{
  "n_layer": 13,
  "d_model": 320,
  "n_head": 5,
  "n_kv_head": 1,
  "qk_norm": false,
  "init": "uniform",
  "init_std_qkv": 0.0227,
  "batch_tokens": 262144,
  "doc_mask": true,
  "dataset": "wikipedia_en"
}
MLP neurons of a small language model. Each row is named by its layer, matrix (down: output weights) and neuron, and shows model dimensions 176-303. Each number is 500 + 40 x the weight over its row's rms, rounded and kept within 0 to 999. Numbers have three digits each. A neuron's up and down rows have the sign that makes its largest values positive.
A block is one neuron, or neurons of one layer that tend to fire together. Before each block is what it responds to, as a language model described it from the Wikipedia text at the highest values.

Description: Clause-boundary punctuation. Semicolons, colons, periods and conjunctions (but, and, while) that close one clause as another begins, as in "flat;", "two more discs:", "cancelled due to the pandemic, but".
L3.down310:465484507523552464453506509481489530552458483497570520511490484422541422469469528446467476537488421452476558506452544490475517503513409557535488537451456561488553522515450491563472454498438464570487520598516452539432459468482469474463497505447492492502482512553485448537516447465467517450411485497425430488502412439411571532488464458466524453453452433432429526546483466556529513490506
L3.down335:485502520582525412484539446535504533482525540473565515497493501479517539484483519506491521534509480506513519478550466466554542524505478539529547483476541546532498533511516534468476443545413468564461442491502490547436540511468415461499513505461463542517523546435453508463517472505545548533495405508507479491449438433475536516561545452420493525447505534516502523521588468516526561493451
L3.down455:450508492546473536504501485467456466501453480508516524518481469492467522548473485510501489424468378493443450473529459474512536452531537495494576552525540513526518511495525476522509538588489413539490477516522453458504518442551504531521469455468469511446520499501465394517544497414476478539527520440518440533474501530458510538518567475386467503454484502474525503443492511497569529455547
L3.down1183:515468484513480528427492561558520569511514500451486513520474490505462444518514464472475486468518532590514437490526498459419443528552519560469441468581542460443445493454491430534500476484484499453494547515435546607482500486458473450463521542559487534466475457439523431519498528497545555482482551465429513468466515541490496515417507522496487540544549503506547487550473482519535453547526

Description: Word completions after "bl". Second word piece finishing a word split after a short onset, mostly bl+ue (color, Blue Note), also bl+ack, bl+ood, S+ite, He+ight.
L3.down132:466490505540457502482559506457469467469480515461517484457519522564553516429522512434503446457512545425530510509439429477531425458463446467432511525511497573466498451517518478456572538508450446442527451463504536487502492516474455502475429526538513475465501455540471495522532483516522545534494474563517555478437524519477492568540477491424468487515446484429444529430475527458434500476572
L3.down269:469449508495488480457491472551493497485503511480471496473486464504491484500466623435523564547492529601473443458493492502527433513530525511541481607440517553519518457495491416546476460562570472503518504556471443458473554489478549472531544482474526537526502484486538482422473553511522476427467516549484491528529519523614498431515546489521488497539521572490492501493468502444358411483490
L3.down994:581503470516537500475491499498492529544495531547475479478537409477506521521496474361512536462495553449470451494481505480400471512425483504441540544427469472514506532503436470520493484525428435524508557422439506498548471499529479465545547505494427474485554486478466489483513482510519526526488484516506457543469471506581524437501505566475480549517467471507508512541458533536500499525503
L3.down1077:465557506524528467493526423523460436561617544564497522488562518516526464454488528520414501493561468488556470512479581522484446484544578540536498555529535510567506517521415479523562508501489485548517495516496461507531512500492522532507442591538498508504505505464508494485488523407468448569482510567533456493506523518473531440467490472522461487498482506438490538522537478533552523481492

Description: Coordinators between descriptive attributes. Words like or, and, commas joining colour or quality terms in species descriptions (orange or white, gold or silver); weaker on scattered function tokens.
L10.down119:473475494482502536469490520494404460525544495485456484525480487459519454498513493487512469490505501490470519511522504467456505429476437530519548456571556504510480507506548551513451474494557505464537471541539414525510547455538490481550515425491476560528479449524558500474459441488458474485463528553448627478505568482449530520503457480475510477457484475494489504553530520448545489526541
L10.down159:442529561506464438446453471510512444551492476553503502504520555492486466560487398555512478512522468531477588559452463500472509505477568569551502516522544449530487414556458451508479464531503478593519513527534507438509418472418496497508494449498476507467533480492389449580554428528519515490507581526528489519525485498532458466525485441473552520465495530484482517484523461519527491464465
L10.down181:503436498492459463452470454452474551492437518421498540523508515494541466525517409543514504458533500492503485554513483573499510464542509563458465474530475512577467517498526529455473519508458533496477471548542457521473560503468533492522538487453516505503446404570607483459488523503546501463491518477484524526439552451507534439570468526526504454521590472527498501470584488449570507446526
L10.down335:549479560519523487567538511552529559559424498453473559463428494511586507549551469470522562468531490615433480482520512520484474484491508542433469544431462497491491536503487486527488391526469527492493540471490486445481513449501568453568469492492443574428559508582447452497506524516423552487505486485534418488547448508443546521507460492496562499470460540485536452494535456423531514468508
L10.down404:496499496518461530505460548518520496496530554517476516583512495501460482490516492507507529499545490531529495502518503517504483554560446523475458547423544476500489509460465462489551517465542422457435531429500446461523569462512470483429497528505468508461556482505409502483515455537524437545436488540556472482561533582501548611518477544535508477434541502447548539526529480526461454523539
L10.down478:443471595538449552504515450465456497539502555424457500406458535491454463521501496478550528510516504484487505496538437488583518494496542463395567548442525437458463495515519506490549560455441524534455489435506454526555522461550513558504524526483460521521448496550448532362539529524488506565410475488513482501483524549495552541465496555537504519489583589448564440504480454512536525507532
L10.down566:518495445575546455484518503529440562583519577458487527514507476544588530467537541552531486469485482572511524461516443461489472501439466492515497474490482539484519506513524476517553457540460494524459495475592512447489570560441468512590549506496457475591504489534491459479514429515458452507476568486629501496483574542504472512489556461513505493478498481494521479470469512474539522469449
L10.down569:516526468480556557545503482479524466528567539521505436499434565487495540498456497502507474498507517508522480490492553539500530519426572491507503591531500473511433495494562465494493409490484488466500510512485466475481595440459497411526480454490551517499471494538481545499478474528558475513523450489532486468431472463534463457452549567498460474485476525519494517521434532550541514515534
L10.down584:507460514532452486509536554481497459464417436449470493520529455457556491458543505475543565480512424531494507461469436542501454539484511553529502559391511502470440503557530538488487491475435461515496404458569480519468546435498500459524481545474458535494463482548390450477518513417366445510444454435450485486470506528513445543474542524493495544517491503507478499629505549498525518520524
L10.down635:490538525516473445496469518536471530441456483532504485505528470489581499467475445560568486593620500447484530564503575429504532462466430516574538513504412528487515559502454454494552536496493527461424496438570481486455521476520570496438463458531464515510528496451527501455474479445475494492484463460509429505523493466476547522469493548442536546496473552543447495497522510484488499474548
L10.down818:453432464458521544559491440522500509454510539518484556485527481488530516528459522554532494458447437523528490482537566492538471474481407440444532513480471471469491461560503445461523458469421468547511481528580397501528451494513488497496532506513479498516473555556515514468443528479516510470617492484497573496551582516515454527458594554466512455518440429394502494585521522488476481467500
L10.down927:501527497559491506505438495516493465501437545502574495473556447522521536507489537450536461458502530497508450466532511489490546542531493510455544513509437418542410477536465519479504453468525515427474415523520576494481481485528477510474494530461557500518540522441624497524514518479518519464461525486515550522453518558517505460449506528437465518516361452473487470444493539461432465539475
L10.down935:457451421485469469491593545463589513532617538494563454437563499510503427461425436511406481515557505505472432481507469543513481448588567507464473493457476429496558534481484520514563531445454518495523555507465527503488511477511512543536466497500515533448503613499494556497485472499412483501534553562511607542466480509514534586559511483488524552451513490491454518531415559519488540470534
L10.down1013:477572518580451527508455494458563535533501442480451519501504405528501526416490497516578448566486539569562556538479471499491587485472474476486532539483539498515513488398457543455546523535531490538519489521510499470485498485505485549464489520472496558520462386416469459514504522433552471550452501515512397548525522459523526527517421506498527396419594482509521454428569500473469498497456
L10.down1120:447496481503488441490512576527462481466455537582482489500521516509515609437524458540476506495558540465441499459518471427487508461552531471533506499500474493478505532486431488589502444498563514535479430414520490480484449492477531537516441501415516452503488487545549525468481479471521405466519532526536530547494548548519459500492526557528451564409453584450571537474423550572446525547521
L10.down1253:469535518514406474471443508497487525481449413583445550438515570524533549434512537451514503469553510499490457470512497455465537472528476545522527426492549497453477514473553493470490533407505542429442480441462491527534428519480512533498446478465492534488432493481406521478513454513535594476449532503517449553451445515482409405536478432500487482463551557418524464464496418457469504469481

Description: Academic degree names. Pieces inside names of academic degrees in biographies, such as MBA, Bachelor of Science, MS; weaker on list-field labels and mid-word pieces.
L10.down33:439444501519543543435413450600547483395472479421491495571568475541481525441482600482448550480464514508545507537497524527496566458497462479420469456485504549504535548615476480530503518435473481489501447487454488453494538519498489474459510438433554486506564516482578502448482459513453517488510476510508481429442528408465509484566484513482505569481468540557473475515475475526514476499421
L10.down132:527538499503533442539500515466493526447455487519572454473563482539488493510496504518491516492440429478503539477494557551523496493469499495509519630523522514544476487548483469452475511493458569537497570528530486510421466551546469531441465504442474428475452521487448459541539498478499597486549474564475458531460464510518471529462564453533518498527485469435459507546544516542466560486496
L10.down179:473457463534546501557507484484588505461497484506518552457403466539515525522551482509467467524506437549567502563538470441545500466542520491442494578515519508502483538514494517539533563500550515526428514528457613497440483446474505454597535503539490531487511507605405415511513498538433524539461496444482442460397492490568528537445522546507506513505507446505570476483547532510473526560493
L10.down216:480480495503522459487498492554506579465358519562452464467478467491481490424487471518465477514474482460513410532446445529491511471498485544560482543497506481429470526545476594481567485493497510473566480527476524477514473556448455548573524506547484476469506517566503503544499525490472471454519462458527546461534498508477535527476595475474467499498522515462491557448513501556495534438456
L10.down288:449480543504507546449530462525496505484557473500461558489513510469528462421419553607520569492490634477512520456480450481547434537499487463467545402428524443507438464539495535519509460485525459501469437483508519462436519478516457516485455488514468507525473465523618476562497508540513495531474496515434475503464513396541495557481481559525489521459509526533456499445465607476468459504531
L10.down326:470563510440440460460489459477558521470475499524505484528493529518534502556426475467502514482469483541495503485431567447457526569528508432531464530502483507557589497504575499467490507496512475504495507441543550456534490529491520525494534560522454495534490477470518520485507497520482467488460506466426398477474442503479557423412460449552517552511452460475543529455563436490527498501493
L10.down523:561504468507508518511486552426494527511479602508520499548466535499518478519503570528525497449566450555554509499508565515479539508545521486553541512473554444494452442512514452504530467491515546473495524544570484461456535473527518499485504493544462523568487500543488484504439412440474481498428420458508534529573462582480522511380526509503560495382523549517487439485513491538535512509541
L10.down540:481537486523547562516489520486434546472450535465537561562459494444495485456472462490427540548452510562495557521470557497467522528434456476551464517515521460545447461478505501502522443523544456492504523553507495500560474560548514522481581534537488483510519456528397430451440526459492483476522445588556495467505566484517416448520533490507488538483513501488548529390448538573494511532519
L10.down550:447527444431441496517492450525639533559539523435480478500453535494564544503500529504495465473497490548507524468432544461521492491539516602500518599589474507467523525515532458478588476590448474505604535502515517464497490434466516437481467434491518527579514514477477452500493520492483493590562427537470497556526476480503448488514511435463425467493538461482497515493420473495388436496495
L10.down631:529554530484508505510411516486437463500505570439476415539546469500514499508447525501477442445509498476551478445516482438446505530481510590535597572511530433545520506488564457498507480509508512445514521498478518506506501489377448532511458510487492481567517497580520482445542506513510493526498466519595472529424483486540550534391447468457472510481553509566454504535500487531485442568433
L10.down863:522561474507485510524497512535476508533532557511495461598458500504469526523469393449516486545475534481528521515481511518460472490567540562460542532501473500454520487521484480504504531529526438526493517417544453450531519490506449476530485481507556477456506441526549499485490465484477403515475400381483459459554511471502504538518540475497477526468568531469425507464503520561547505450498
L10.down901:440529468469475479425507478528481513433555506519506491519456515433447530566507491495493482560448488552536423458473400485510502500517523480479493620511477469489567489599529539509472508516542474507489504418560474555474488480514453478466472478519491478475492525513436537491502537544465548527498516480506525501584523515528543524525544499476476549465483469499501459480488404519550511501529
L10.down969:517525402492503493540495473546537535497524495416461472473452498464565424413429472509533492455467463525549472457443441532490401528469488486538516502528463458477500555441538500483430503530542472580452548517510502547519486495558571486580535567453467404531455593493454486518520531515548484468523437508571543490489480490525484520530543554512534520539503454515518528480471551559456492559526
L10.down1006:466472482525497483452584434464559491469516478522521447405585460478458503560478464454509485503601480548519486546478535485617484574491548509559453459611473527508478472561461441534453514533547559475459479492497501522436481522472472449475520556499484574477456526517513529538491489520493513576498482452443543516510508508508498584507547504501479508491502471534534491413436492470448500505523
L10.down1041:521579474508548564531528439461494551549478553596438529497460485522552510501516412494490626451492543507520537496529490510532527504516508475456459523540588429524562439464517551462462575533538515476441463525448457481534448491485519519501556512526497509464430550522623476625462543537482513538549465427517514528514474508524477564436494440477571521453473484563515478528527485497565487503473
L10.down1131:484505496524483518486489508438537539574480524431511512551534536489593480442449504455523598515555474453453512493532527497478476495454434518464483580480484477553460444471484446515478483505460501497557583533504481476538580475502507474492522501520497483572498498493466467489507470541540521448466536452570446484435499523515601460451486497502509442504484567528471558535458501495497486588532

Description: Education and career word starts. Opening pieces of words about schooling, careers, medicine and law in biographies, such as l(ycée), med(ical), att(ended), Law.
L8.down1236:578529546476476447481529490539524479484500510536509516469477488567466607515526501477478473508503450486516485505545491518494468558474506548549484513509503527505538424488540493508555454469549553489570500552451452449535390457557448415510530510541467578506543512504493461484459494471473455477439558403479439506507539484513516513539495517541483520473532477463436449464601509500491481530520

Description: Prenominal modifier endings. Determiners and adjective-ending word pieces right before a coming noun, e.g. "in an interview", "fictional-ized version", "philosoph-ical organization", "Châu's proof".
L10.down193:581460444439498483471509509510496489533568503466524501520529428504514508443595543455541423522518561435455500451490467603516482535508515557470519556505477533544533574501560502516532461507515474480514495552497465488483545495511533500487466499476577500518457433552528504488504511507493509548530468469452513517554462499556522498539538472502475438510496477514506531489458480506446505474450
L10.down213:480475445524523464487550491544525484582471520521513471525559488474521465500430463428503385468438537542530472491498490567479560500509511472538592531524480453506508515583496539483527457488511569497530491552534521569539545550504472427574455552471479438514468516550492458548497509525571541510545480507523516553442497481539516487518557498508500490493525564472488474509499526457505491491613
L10.down337:472469509444509525455490511453453460590439505513482455421517491538562508485565532503565460548498419512486477487481586505471461483546535553558489480499466476531485483496539501503463518543453537479489507443429513504547486492478485429521477500503537462407511455443561466508499508527478487501475562457537512540489521539509475462512538505478481498574444486540439491523493472527435452482559
L10.down416:449507471459460537380579431477508483490492464455485502573508547480543469483453445482462513440526514514482545540481474505539506480519526535436465548499447486502474480487481498557554504536470497478470532536579447493491571441447483442452480462547489503501533464475564442520586527524500517512466456626478507447513512555547511496478523538494508524476479508484528596542538549560438471387509
L10.down419:530421464512542547517404560441491499537504510458555550486507521533473504482506578403513498470434450480475542462502547502460483532458509529469439622486569477453469486560492409583483529506563476474449457471546493462554519463525466478445436447539535487477472528497486448430538458517493491538462492493529530467509521503527511502476570500510537484484493499504512511519536488536495508472502
L10.down500:523495429492459487519523515455450540429434522488477518462500436459554502558485552529543535485513457469456475497479545502459400448454467583548517546482449462436394387427435455575532509499607561567510480529500509539449478546406509561504513537487473521534470505492514528502449526479491545515519473581417586491488523538545525449450538540500498415490491508505495527551553548429537454582528
L10.down595:385447552563447549489481528483538463474459495535454526496498443548493448418526487460518559517567475498484487505526432512485498565501431554455574520482512515448562466478506465469527477454503492519552496432484468504488485500496519412519428525530516497483531459503469554415535544486469469504477526479502518497461465445498480530497574434418553561555509452573486505471572503557518502492525
L10.down596:520463613479507523496496525485450484494466554466457476445500411514459538462551467405430403537441527500442449438502483476516496548487503488507493436470459435495497487477542448512478485476521423447427516476554511456475576494541551396453512516444525503447473476501499483481466428464516505526501551513424515474537448531475525486508448519554493472526517502448572529500488434528536492414466
L10.down723:463521466477476551464497526501552479542507489497483508444533559538546449445487523475457522517454484494496477524428498539442500477537476469503568678561563534564500440537468438491460497517517479434484435455551523496495480501621462485516593448561446492449511511454521525504554596505476553474492499436466484512515550506470512492496555439509538474493524528549484575518515449523530505489470
L10.down746:538473531478524497490471431501554465468499541548501573509453443492484534525532506463522495526509570604483504530511432475448464488471470559443512510456515503486499509458487515448434565499463498545492436437443453440466496403529507498474498472488482531502565480487428463460588540474553434478457474456552493399540491474519479495539513499479503570530564504526473459498583530514456456489512
L10.down775:438569465527441513461490509466494525508544517547455526521515440528489529507558530508486577543501497496462544553450528470474431420524531602545512551445523491455474514466505513498490511482489530549486536509518548520465482455467558539473467470537500531452435470476504503492554489484474417491541503470458454496403500520595468485570492447583447502549453483547529494434462448442514492483483
L10.down778:504553550477474426540455507483591518542506479498560494524506466482513572515504528508444559507539494477495514525473464530482527479550493550504495622528466439455519501422486506527476457484454529549467458495504624516504511477456489454507445508514476450536529564527476545449488419474541572537502474532514576437405540447576456471442515516521538556472541442474569467485508500468512537458548
L10.down847:602520469523487480505503518510489440526472543430447418507494542497500534476571469529519513447518507494492490532517404577501444446509433490485499705518601461471500481470489514519537505554529442515543543538486445491566479566479533441520447391500527455477513525503495513463519507518487501431501467527475464507504534450484523449557481536490535489441518492426479493490610500572484486525493
L10.down1072:551529495506538450462442522499448474535447484483491553580588521509496495486520465499493496503527495441506502503525527595514510486524488485471491491512524437454509528553502447463471451521532516551446437559468466476509509473471471449459450536521546572577590537446487526420505552545472448598464498530525455432545482507538534522510584479519471556483496437533507488504538512436423506464496
L10.down1160:501453527456489543436527471449531519493417521494507478564490543491475471526518507476482491468529528435489447526548481411486528451529517535487548414416458475473472516492486494497469506515486583503481488500447375432548427526525565515551520508441493590487470512567504511482462483506527510521452531558449506543555481452507495557498560453455487435542544467507473448507466477517503510506516
L10.down1199:453508476506529512539545485536433476553489491505524511477566593568501436545537548510547545424607412436498514515453475453466502559517553528524508627523515520546526517562499534496497551517512536455554516524544433500456511445480483482452484467448492582458524568516481521527436528495579525529464541475468510403468533552504453527502518474566519455441544433491461525492466514549529484463500

Description: Possessives and opening articles. Possessive markers ('s, its, their, his) after a name or noun, and "a" opening a quoted phrase or parenthetical, as in "a peppy…", (a one-woman show).
L3.down888:490528480488535581505465450420429490584446592533479438511514580539500500545506485477477469501516511546520411456485504470466456427482486464513552433405555522506471487533533445494486485504504442515544487487520553485520428566438493451465450487512546556456452553491516532491461510483465523511534556432502509535614521493491500521468552528459519459537493456481480481525527556485474508560508
L3.down902:557514460443458543502488546555479550519477535512462439521507413568506471499497452426491480463514530462464431550534484556474493499531469503530419631507485505467468379487507440482542498568500428425518510438463495428504555480556512487526484519563472506502522506530527496524489552509423530483527479523483558589470445558530539517505513509534446514454526536544526492407482457536470501570486
L3.down947:511505463477509476513452484434532539494551486413479494525478485420501462479514479523547468416534398558543494435524555458429447534540525507559466655507501551515518521476528518476564538512468504452502524453424489463462440479532438487513440471544543478496500524553544526534395482510600497420515538461446469467477524525459485567480527551483441448513538447497523489478480476535501561487402
L3.down1219:408468544535489516495572444506502489496593538441474451508513486475454488499516508530479482453425459551503496515518476518491528538457516504541494492533453469516542596503469537515505475538515535482497542474461492426430556525559509493469508491508505440440559519507550477485504529476578567480403524445523492521504521542467541508465564560532540529438534531505505489462491462453552512464459

Description: Surname/middle-initial first letter. Capital letter starting the word right after a person's first name, like a middle initial or surname's first piece, e.g. Connor B(azelak), Edward M., Adam H(ughes).
L8.down428:540536454455509482572506556493545521501427479495407555493530511504507521489490511463519509509502425521414515502508529459575541506537480559485566496569501485501495529539431552446526495522513471490500440515482477474581484438537508505522508505542499565543482514471487460513604554506445444468524432505534522578530448436468498526615461508498557550543505534451477543511494516521545551523509

Description: Colour-word continuations. Second or later pieces of colour and appearance words in descriptions of animals, horses and products (bluish-bl-ack, wh-ite, yellow-ish, Blue-g-reen, white-t-ailed), plus weaker scattered word fragments and table cells.
L8.down320:549503543494484446524506538462511527521441501511461482547508425515509451508524458476550556501539457512479483499505569474529475474602460535538459506437550468460507517546489423512500541566486541570456536519578439499521619548524516494465488525454510521473477497528514522574520523515468546499515472499572498543473552490510510517498523544484446441501522482465514483425458471537516486519481

Description: Name-initial capital letters. Single capital-letter tokens (D, B, G, M) beginning a surname or first name in cast lists, sports tables and rosters, as in Laura D|ern, Adam G|awlas; occasionally commas or "and" mid-sentence.
L10.down100:505491469456545552487461478519464519466453501479496489585485474462493549506528579517535488484481459506481512541591449601487477552441488544507465535471479556477484582448513591502561522525544509476470566543530454565549508504441476465541417473526506549435431473543548488479523477547535525488435564540582542535451423480453489530456585465550509498505491489551542508560529448462493519468506
L10.down135:513543481466545592445500471542470521478456544477567499499427514454483556454444420516594553491483540510545535514529524566435499421439542458494526537617582510489477440520519545475473517465470508549596422526426471465507470515468490543547476479484464455465517570515489512524523506494519516504440519452458476448501504463532437490514427488565498535418472543544538464581528538460467510431463
L10.down355:536526522523500517476473458538470508477512552548449471455513478441500578421504436486480476520409491504564530472454520470536525586491458542522457543500552423424534502502468476514525477516543485492533421528510515522450516508488470449478413586496497516513511552515501416527525486495583493487526510477536466504477416523474445559554503496498570496489471532495511512426517501536534511491457
L10.down443:510562454536429512479491502475467531524546493515583569461549592504476524521502429490529549493564583491480481513508494492511404538482451545528475356502534465530507509548419504480485488458537502509580461505534505492483454447465459530446514533536411450481483541526552488440502490501500491464450472477463555444414557516457521478495581554485462584462503454465500453528554485509523520555494
L10.down503:505440456548491468463527505582496512532481485495451456500500514525520526553474571520481498526513545462484505490526549523502431466425483483487556545502488563549432506471463524509445472461568556555480522451487513528569475400461461485499500463518481453514445492588455499359459487527471511534523458508435542558519509533477508486479475538469522545519495472456540520513408474510546459486468
L10.down549:561491556461490518529524568470557591516550512522508452456515511497497509521555486468487485516487511507505503435553510550537511490524505534532462521492489540556412491512556483428456445475509462522454456489521487467457563513509490532479491521436561624548459448500489503488568483514487516511452505504556483457474527498535513472458501568487489480504482489475461498538471507549496530508475
L10.down577:476484457500448489565577475505537487442427491471438443546482546471511480439491426546508491519521410501491493565506430544489477507484512476471467496497541531495555470460477491564541516461502531486445504504511556476532570481410520502490479535470529516420540471448501519521487480527479515516498480499458527555414510484476502398581487486554510507491426400454488452504548514516526504516518
L10.down827:456516441463504550532602476487463546545521507455512438533459446578556525485523417513541523494416460513481472510447469560505454520457514499464504445564464499442456517562561497380498551467464512525519499509496574481525487545518458462543460472484490492452500479490450523541503474479482507447451494542499552529473505444474471486497534535430555484484544515446528534509505502555524498598470
L10.down861:515539520534558465562516541494514555453431504509465462496472496515544461464469456560491498449504525500472511463489508519447544517532494463439478518494457474523480495486504472505459445528499539520435520527483527536496472529517526451522434482575451490524489490510492480494540497496422597538567495509491503571502560486577530552441531550530568549517527511520452478551433545504564548525543
L10.down916:518515500481521534442534476547545547500494513527491456516555509504498477499470472459517559486494458451492504528497527516560489501552434514490473604462542449452453583543514466498476411540500520420489459500513428510458520522471458482427575465478459559501536533525442494503476472412555496475530549541502416488542491551505441513500501450451492534510475451464454578527511509505520454429510
L10.down938:490538523518565545521573553494478449509503457535490502403474516495512543449508503435549477460586471516508518481582512506581515464488494497489431604461489424500521471454523512531489518484511433487530559436475483463585548500543517513563505410580444478458529513542485514434437501517505478538423511472503479485498544439494497530493471525534519548495580454483498570468491484542451485567497
L10.down981:549478536510497464588553505485500467524509574580479550563486464516475508473463524522455548507537496434434553525481478521474576449583499531524465443440592464517483511439417435539489457457561477529485520409552507502516567458524482533534469495498563429482493488512595522470515382439476537516526517498468459465533511541481495472535486464475482461474487531426532575497481473472517528544574
L10.down1133:469564425487504476538388510518484511506540478541445495479493532495565479533562485529478521516545477485509528525488514503490471524480525463500552443566487485538500506429554526502528489481514499421477496489447566509502499521467466455516479469417437499553472586512541487496467501436556541476536551501496450517483437402512479466516495552474504531499558455526472518505541482553508548458442
L10.down1137:483512545451490561467488636485525587504520477521418569540529488477520565485501499511510484500511547487478429476530537488471543489511489504528506538497561527482517554572456524454540574478469524485548507478513465524451470476541489557493507557489498573548468503423512467501537520505433543512429479553502470510489482524497496473506487517462569466520472497496504497425566566478499537558492
L10.down1206:492473507507486541476443565470470474481456545493391540504484521533565475558504475444473532558487541496455573448515545411568527504528428498423479457533454470536553494502511540481483568477524511524506458475512487536438512471523541478576511473507498592470431518583557433521489513547522458430392574492530551500545470516553464457479441518554516461468413540535438527501474408551474462544462
L10.down1254:509463552481462507498497522481471531425469595499444531626533466477537454563465498517480550478553537506495461463499510545507521446434469547480475377553547569456508470440514568566538486490470552562415455479559461505440462521483535527510480568494514444485457485492483541499489507530557458464503522498470474510536443513524463487496543462515473478564544432449601502495473565488466524462532

Description: Adjective completion point. Fires where an adjective is completed, on suffix pieces ending a split adjective (power-ful, promin-ent, larg-est, legend-ary) or whole adjectives like local, high.
L8.down140:538480483496510443469530487552466493517466515534527511520411505453509554508502477506530513514478485504506541552512578484532490474468551498502543665485543485473495454482481469528457497466486447482489454462450499491519536412518467387471525470497468474537524462452454454451511492508476438556457483451448485488508470506457494391429511496487503501499569514486573527518488502544514460498527

Description: Education and schooling words. Word pieces in biographies about schooling, such as the -ated of graduated, of in School of, and list dashes after Education:; weaker on scattered mid-word pieces like ab, ical, ish.
L3.down41:509601557425519445541487551503540488468519414448476488484570506389532503491471490504496418442529527477499518468545420447488468439462539441443457422518517516586540437497502417581500492498425519520455454538577567478455544491448466539593530498521524522540527457550535482504459449481484521501523494531527484475523484494548498613520469502475441534433495514548476469472468502510481517517483
L3.down424:542463497520497543550486496458532458575501562479540467533480549422463527526585526520469515468510527499492537458482527478507530567573478445544471504502480471486501509483490405526452540567527412493478492521522508559464447474462539465432475537543451489471562506526507487463462452472468501506467510507420570496487443530405528486501507491524536422514427573528456473519421522502536486469458
L3.down481:542537476488576551572535497520509523487507469482508494503535532466490519471573479461499466569560487470594454452514465542468508514494540554485510558505497428457497483564480436539554468456456381474486443531465519439508555466384457494501556552495526540530473512461505446471465497487445528536468455500535504536606497533594444494532528528423491496490463470458524512469553506416533537458441
L3.down1068:549475454480456531504521501461508563442468453436497487462463562548482516556497472539490536571424489525508526462419455455439502533471493493521442580506518538544416493536613491492484555442490528537432526486439494459427525471509525479512411566493524508510529519497554474529432483479490513487428489536557528498489510483524514451490516520451524507531430499498506478541522571508578539426554